Weights of a small GPT-style language model, trained from scratch on English Wikipedia.
Training: a variant of Muon for these matrices, 928M tokens, 7272 steps.
MLP neurons of a small language model. Each row is named by its layer, matrix (gate and up: input weights) and neuron, and shows model dimensions 560-751. Each number is 128 + 32 x the weight over its row's rms, rounded and kept within 0 to 255. Numbers have three digits each. A neuron's up and down rows have the sign that makes its largest values positive.
After each neuron's rows is what it responds to, as a language model described it from the Wikipedia text at the highest values.

L10.gate498:024103152083144091126148087119140108153147160159074134142118097155136107175130132128089102133133092145145112127168139101186138196131118133125061146149126163153082135094098055138162165181107107141131147124075129101143126100124085181127091108096169093114084108118099100134210094152131165146166099149143154107083092163080155137176163137154107129141112127152130120118157169141132100120170131083068119195110082150069137124058135140133171105086114183139092058157105132121084086110120139106151145133193123129148108093085148166182150178127115089164091106139105145141128125178105097134
L10.up498:074118118139165167139154165132096128135143124156180189143133131125144149153126131133150080167126162159088145157127125168155185138109224175091147128105135156115119160103115081133115054109060038168065110164123083147168142115126124093137094153144178087104134159101152130129086097138163164115096171145171115134089119100106149114154211186074152134139152103078125146123128141164145183165111146139137119119135116150185103110121151137178098085114176170188083138103160142084126103105074139162149100155152146087186095165084146114193125169087097147134108120081131130153161103098093142088
Responds to: Stem pieces inside longer words that still need a suffix, such as hom-olog-ous, hypo-thes-ized, optim-ized, random-ly, Nord-møre.

L10.gate614:139111155151137151112169124163095107135189152130045101099098127107228122083158134111111114129139101071169075072146126179110108140138083145142134151126105124207166122163116136129128118192133091129096117127101117186150152133100075118070150091061139176135126115096117137063104115160111144073181139126103168119082084127091196117186120069105135082085172126144112159143074091134159183074171139128119032096148168144135140070134128125079127161133115139167174117096148101151123143091138173167171107160108105178146186150110112168164129160092143092105153157157162187138156155097152115126
L10.up614:160192121140114163120107118163075146101146093130104094110075104112164133147180116075094126117134065141116101088104115155111107155151166157104158131106128092211142082139165159146135119120134134143128144134145158107097122116129114119157159192134166183128079071144076143106100109139130191107148146142078125083078148138077155118153164116168175121107098161158119093147178128105150137083117150112156162095170114127110055143119125165073104127141139075090184165166150147126127125128109114150091134184153148097156118154108174087127117121183122153066150188073085089091174145116126148118
Responds to: Middle syllable fragments inside transliterated Chinese, Japanese and other foreign names, e.g. Guoz-ij-ian, Sha-osh-an, Kich-ij-oji; also occasional apostrophes and hyphens.

L6.gate1829:086142130089112100126147103157169036153095109168185117076160124096195149127122166135102147093122160154129140128107112101166210155128081140124113137116100153110133136176076116117171131124078107179164126146127137117121154181109105089101115151196147177157139121156152154153143096135124088115145124096129070061148091125135118088129109118104135152074178129127089092196106132084023138119140134081172120166130113153148130114171167119107102121121131109111113171083084177140120175127117153119132113146096141098170120164111120102097110177112142193170116198144083111138111124086112085090
L6.up1829:103146169093132103096166137132169082114130127126132113121028200155115099165126104192123184163160147133139170104151159162088157187114129160125098183116074137183162118057118164111206133148074151102113114163101120130124197148144102100129048123147087170166102148109120161135136103124094076168108191117095160107114118051111125090141116123134170129123161106081111126122112117087081124129143129086159078113143163147122142120133112148118118118186114159132164183174056166131125174120102195124106115128134123140139030104103181099129184155110122098062145106169108082115135105074145079094
Responds to: Interior fragments of long words split into several tokens, the next piece being a suffix, as in repos-itor-ies, indefin-it-ely, Queré-tar-o.

L10.gate1621:091112142119130109133085126130185140088104114102177141155097119104139103086105059130093050124131049112146137120157103132159193147085115124166110068089119151106145141093147145076118165091111235139108147193158169126190157108156125104162125103168152148132115159093192130151135168131148088146167108155093071061174072067151160142169139163161144113192096110081061067154161141110047034147107123171124101196101108104145151097139148142177169143156145102137162090176154150061125173129156093089153117131123094174183174084096105076149075134132087115156119153190113094102096149126169126088
L10.up1621:173145189093157184134160082114095170143170098142098117125179107140155114131106149104100206108148119048113152112160109126134158098148086063106103119153186084107213110171121164152160090143166075139116112100106087153107121080127109099115111123114131104182172110075153140137121078156110149098134151068115177201142070161131158135166134122115089143098151174130171130109136142157159115137123167143134120121144171112164135118117125136104105128071137129128082181130114098099160164128062118124086166163099153113123080143117164102055133146176090115153160087125125138171166152126094111107
Responds to: Nouns or "it" acting as the subject of a new clause about a thing or process, right before its verb, as in "Construction was", "it is", "The population was".

L11.gate1717:111146134136101078142199116185133129113149172122171146130147092131184147098182112128154180152112133144133142144142084091074077138100146161136125175118107130124114156112139172073095125123191213095178099125142130096159111082108185132114145094183149132153129113184116127079115103105129169158166112097091122108178135135120137157112104099115098078153143187139125111110113132159147115099081090130143092124186168139113132161147220146146136187153103069165073113123062124165126076143114138168129127130115178144146103114160161102144144121157118108153158137136130097106142169079171111143
L11.up1717:085128115152102112085154091142179083180072143113152138112107108150153132128228141106139074153071111190138117105087107099150142138107134141188124128104177130170164135109139153103127137134184192146127077131180170086188147114183093153090109115164156083145141111096134177118172133085093189111116112106161148117117112164103143142088143117108108096171176154061146097140164159143144155082085159156121115073183061108206096139104136100087155082093129138117057139143126074160126136163093126082039142150093138055120132172171083186071135139124073121107181104111124172101159111125147111188
Responds to: Word-internal or word-initial pieces, mostly sh-sounds, in compounds and romanized names, e.g. snow-sh-oes, Sha-osh-an, Sh-ang, spac-esh-ip.

L6.gate645:068150124073167138126164173177151129117128137086141135125119093146114143139072123137105178147157166093202129161119183160148161139112113073185097147106094096115120157122132153098103098132173157119122121097122069109099076154161139160177115125092143118099136125160163157162061093157205094174145160200127102132094216197144150125173117155161158120116124138115096130157097095077051106118133086101052093134124113137162137144111083146105091133150125119161129156147149129118153067120060157084135088090147161134093073113132121128169113102169182160078152134082086101156161128136106102132
L6.up645:122191084146164143104116101137157166108156154129084094101086162082159120189129080128104151099135167098124155116119118112125141164189191124126099140188111067127212127107112096129106093136150119134092053142100111179169126148143126141185069150104132117108128126074132137123105128126159123108130118126127139074109127048104190148163160126121147225131114086180096066157100107131160134195149106142127116101150154147167132121135071205116114121102124141103117137101141130079052078127093150106135127072153095186165100138138118215129138142174078085128132090184138112156086112051107136125
Responds to: Numbers or number-final pieces just before a unit or counted noun, in measurements and ranges such as 15–20 cm/s, 100-year, about 5 mi, plus stat-table cells.

L11.gate1000:123146135109154083150128138133087121138126180163182141147203108160113129174129174098116096172132130181100098103123090144154090144140173147131107146080191130109127129145124112105119130088138127215090105155113084174184077148144113119108155084097197161121083106140106104140118171099114099156124121105163107098114114123125124096102130093186115102113124060074128164136078140143101202078166145076127112164127152194126163136105106174089183153122127108100119109128134115164034112139142146138126073174157126115143138095129110161173110092106079099129161084076111146170145123133150088156
L11.up1000:156084131148113225124133114167067168085120151120088125121036114148164140137116130084156119130116116076135183083127128203102131159123164118089178136131090100112170162164124185118130157126160120130118166140128077072127121167145091098121092061108125164117148111138125177152112159133112175105136090157098097166180123144150110098152102100110174097197074069147037176125137122153119193103093061099148164075155122102133155144079140133114126174063160128117125133134116151125071094112110172114149043137165125200092140058154131186105125110107082127158220158115149128101130081131134118119
Responds to: Subword pieces inside rarer or capitalized words (Pri, Z, ator, lex), and hyphens or cell breaks in tables and lists.

L10.gate1935:135093111131140086149111140130126077173143106042187067050153117137136065058160096120145160157181130115054139096105134170069179120120172161121129100171144113110120116133142115152123093109132074174128124124173045156118145146134189167120159084142149132106187144114109147094106172174132097146128137122142145106068129065132102070116105043166101128111096151109135140128133096128113174139147108130104147195136171150074136129141117124120137105158173083122128087117057161126068130175105176106135129138076145139185184127043093150162064159133134130132161160146087101226146119097077181077
L10.up1935:120136102118101130135148061150140210114119138094169113115144158046151121155151106156125134134071151108152147123107089143187167129178137096132103124060197123138189115190093125126136129114169141126129119088139104151119098149068084196082105016162137132162154153105138121108172125087093151098139139055081140115102199087174145115116184111127131094149170106149140052093132115079137089105128112116101144127153119212140087111185115085150139101124152117119113152155156127115054080165110160171168115088135117094163141112096144126122066093132104157078151055165089093135139109137186162167
Responds to: Day-of-month numbers in full dates, just before the month name, e.g. on 14 May 1762, born 7 October. Weaker on scattered mid-name word pieces and table-cell numbers.

L11.gate1826:075120147165083142091128061124130115151116135169126164112123086135166151090093127141128194114154106116155087125116094137137113162111127111125131089177151109159092134053091097153129127160095133079156108135139129100139118194165143116103043134128163132175145137110069102145193100199142085113154108161133141154139104098161141112144116097111066185158161077130176133167114129152122129129066100124169183125158180148160120083107187111166142133138132198123140113110148173106033140131171155079056144075086149175142075169147089108089127135127163166141131069157086105127108124134120121165
L11.up1826:144070132122138092120098117126190129082163108100121122111103146123124104174143126079051147118124057093080152152137080149182173159142174155116159145110179166150145158123116079126128129083175151155121079164148084173173099071135138119118131126140134142198182128099132110129129131213141110140170115110146126103149161154125058151127135093107095111021109136140120127111121156123128114177094077138144042206141127103096179137109183116097093129143161121141129068133159140186129123086100112093090218082113143058109064138136112136172119164134122142073162187134180144104146120175105147101
Responds to: Final token of a sentence's subject noun phrase just before its main verb, e.g. "It" in "It is", "Brigade" in "The 55th Sustainment Brigade was", relative "which was".

L6.gate1457:093104117109072088167095171139157099058062166161161194152129105115100086128172149092115145177138100158145121151131167105116183151164171109166100151136135159171179095067104165108149064120109092129149099159121179081071166169107156150104133146165125138130102191143157147192093141159144056130107092157165159130139099142043125080175189126122192121145107099078073121139103126176155101088165097189173147134199099136129108096088142145131140135098153117162105136094150123089178101110116122124091093156137126104148092132169140123080149162156113190135156054082125187121154199166139171197
L6.up1457:117175147162077106122151136061170129125145101190135154150087113154115138122105089083078072182074120161136105170128191152153117151118132122118102068132111193131085135146122139139093129126147148148140137148155138129098098131112079117152161120086103146077045056131159171105122114224119158072146123151110092164157126162101093114130102151078109105119104138183119085101043112095099122127086194127157152134165108163108158137141133065126119113097132096193139138092107107108117129105208138090193142114143128167167141116085116133116154178115133106127192148213107122103124157133156126138
Responds to: Pronouns and relativizers that open a new clause, each referring back to a just-named entity, e.g. He or It after a period, who or which after a comma.

L11.gate1677:174149095083142117121140184101157162088116143133159163119145093124127108114071132156167126162222159152127160123165140083186185062117158110119128102051085133049133146082158091114098100139114139137098196092171128122162063125112131143133125146154129109120132148182137186076096191128138150146095141154085164132147156114080131103137106152092132175151150115131141097117160141130191132127092118127187099166116166148130125098118145135113188149159165125123078116122158066142090101178153105163065117069088195148077160120154128147116106116122105115195146127179093186143117128120160150147
L11.up1677:140097131091127149125098096090137112122107172151164155148183141155140120112121136135136096163086085162154095106151141140161022107147154085109098144139128146146106103102081127091166174133170186132140200099154134089119163082116171151148114156078204110152171171179114143072143118084091089059150131080092112081165184095146120141121141183148116158053149085141141163172110060103075144127135140067175107132094155131145123115104116153165130131068145138143127131100088165083129139153115153110137061111108148113123150132138117117080156133181158102133195183137188164150131075128133119151
Responds to: Tokens just before a month name in dates, such as on, 19, 7, plus first word pieces of personal names in lists and tables, such as Ghe, De, Swe.

L10.gate861:133102171133197104113132108139165179121145159129216141073149147063121089158194103133112170141150105189117094149141155099132162084121139102102124134191124126129138150084127122101148144104150166164197084165160145078154147139177143130188059099102145116141153119158101144118123068096153114126079190132132167207102118110127132174136117168147096124127058101159091099167145139108114116108127147182135109126157151169134121138124147151136105133171213145118103146113146160160123074120159121160156101124158153102169114108150139109075123165128167172143121137157105131141150168130132169137
L10.up861:140118078104121137080095084111120214124129089157153150112118143174151077172117098100133139125132075139154138109099173165103152063128114118145137107182143164068087109123142070091110134121223089145091121122182129125174158131133128123102091161075131130115117118115099216124138180161112141086164086115161087157057122098084108098122181169135128081132164135205136110096089088183107125177140164137155099102127126130151092152120162132243085145155163130163133175152122166146132082122067176146127152159161103092108080055107129092075194132131125078172145144165082153149084144093120083119
Responds to: Decimal points and thousands commas inside numbers (59.5, 6,700, 0.5), plus quantity-leading words such as the (1920s), small, large, seven, fifteen, before a number, unit or noun.

L11.gate1500:142223155148117150088124138153056093150114123168125130190098144179093178166067064097109111086124159076140095097149124170141106123142082196119097116155112067183085090084088091076134139176094092112151130069162146129146151204114058168143123142146090094104152113136154178121155139088126057126162183064164155148163099134090120103095118098140136173122139099096110160135137150102184142135163156153130079129131090194166119113061080120197117110169166164147167134128136125165165094198153113135139119137136182145085117152136157078136120128119068103084135229118172129161092084128107074077
L11.up1500:115165121170114121066155112102106142089093135091139126113080172133110149151133058163107173187094139104114118096168099159149115086099109144144106125158110124092117149120121128103148158207148164148146152117081118077104142119115146149109170100137100126134112091150105109135138112165136124169161135118112144146162105125125140193143077117148104143092092106158176179146115092171184121253067091095163105135122120194098168056046105107159134130125152095155136161109089108115175107131130086147104125115110189088163107072166155107124106141104094103132156161110176161090097177127133107172
Responds to: Digits and unit-word fragments inside quantities, such as decimals, fractions and hyphenated sizes like 57-metre-high, 1.5%, 7 1⁄2; weaker on word-final pieces.

L6.gate1308:148099193143153135114126139118131107186095161111141106069121100131141147102080197141151190154111148127101142122096120122124145099119075135104163086135132135120165134177112114198123151115128163090139179041185162126091099042140102124163160115144131142039154079119110142153171127096144086176126170071143144102134145110141141094201112135076137141164127113124196140193099142129131169178144107096137108113185128109117071122092090127168113167104159111163155102143102149136103120160102152108106123141115143117098168109136130174104075137127108095105139148138096142192150149092105095138
L6.up1308:157139135137170118140103146090111144068146157111170170137093102143118215152124146097161199150132181074105126165115179164063133161081127144091094119086144101112185175155172189158108114074118105120109134075214118105166121115124154120095109125119157155117180143091130157152162132146121099148110127132123093127177124106111081115128076095098132127099143111150149131168100153178086110157134057067169100117197097071074072103121155144153115101170133102151125092133092055173065090146142182136131135122121127165162174167101118177144161083118092145106082104135045109084136129096081142077
Responds to: Tokens just before a day number or month in a date, such as on, born, month names, commas, as in "born April 1" and "on March 8".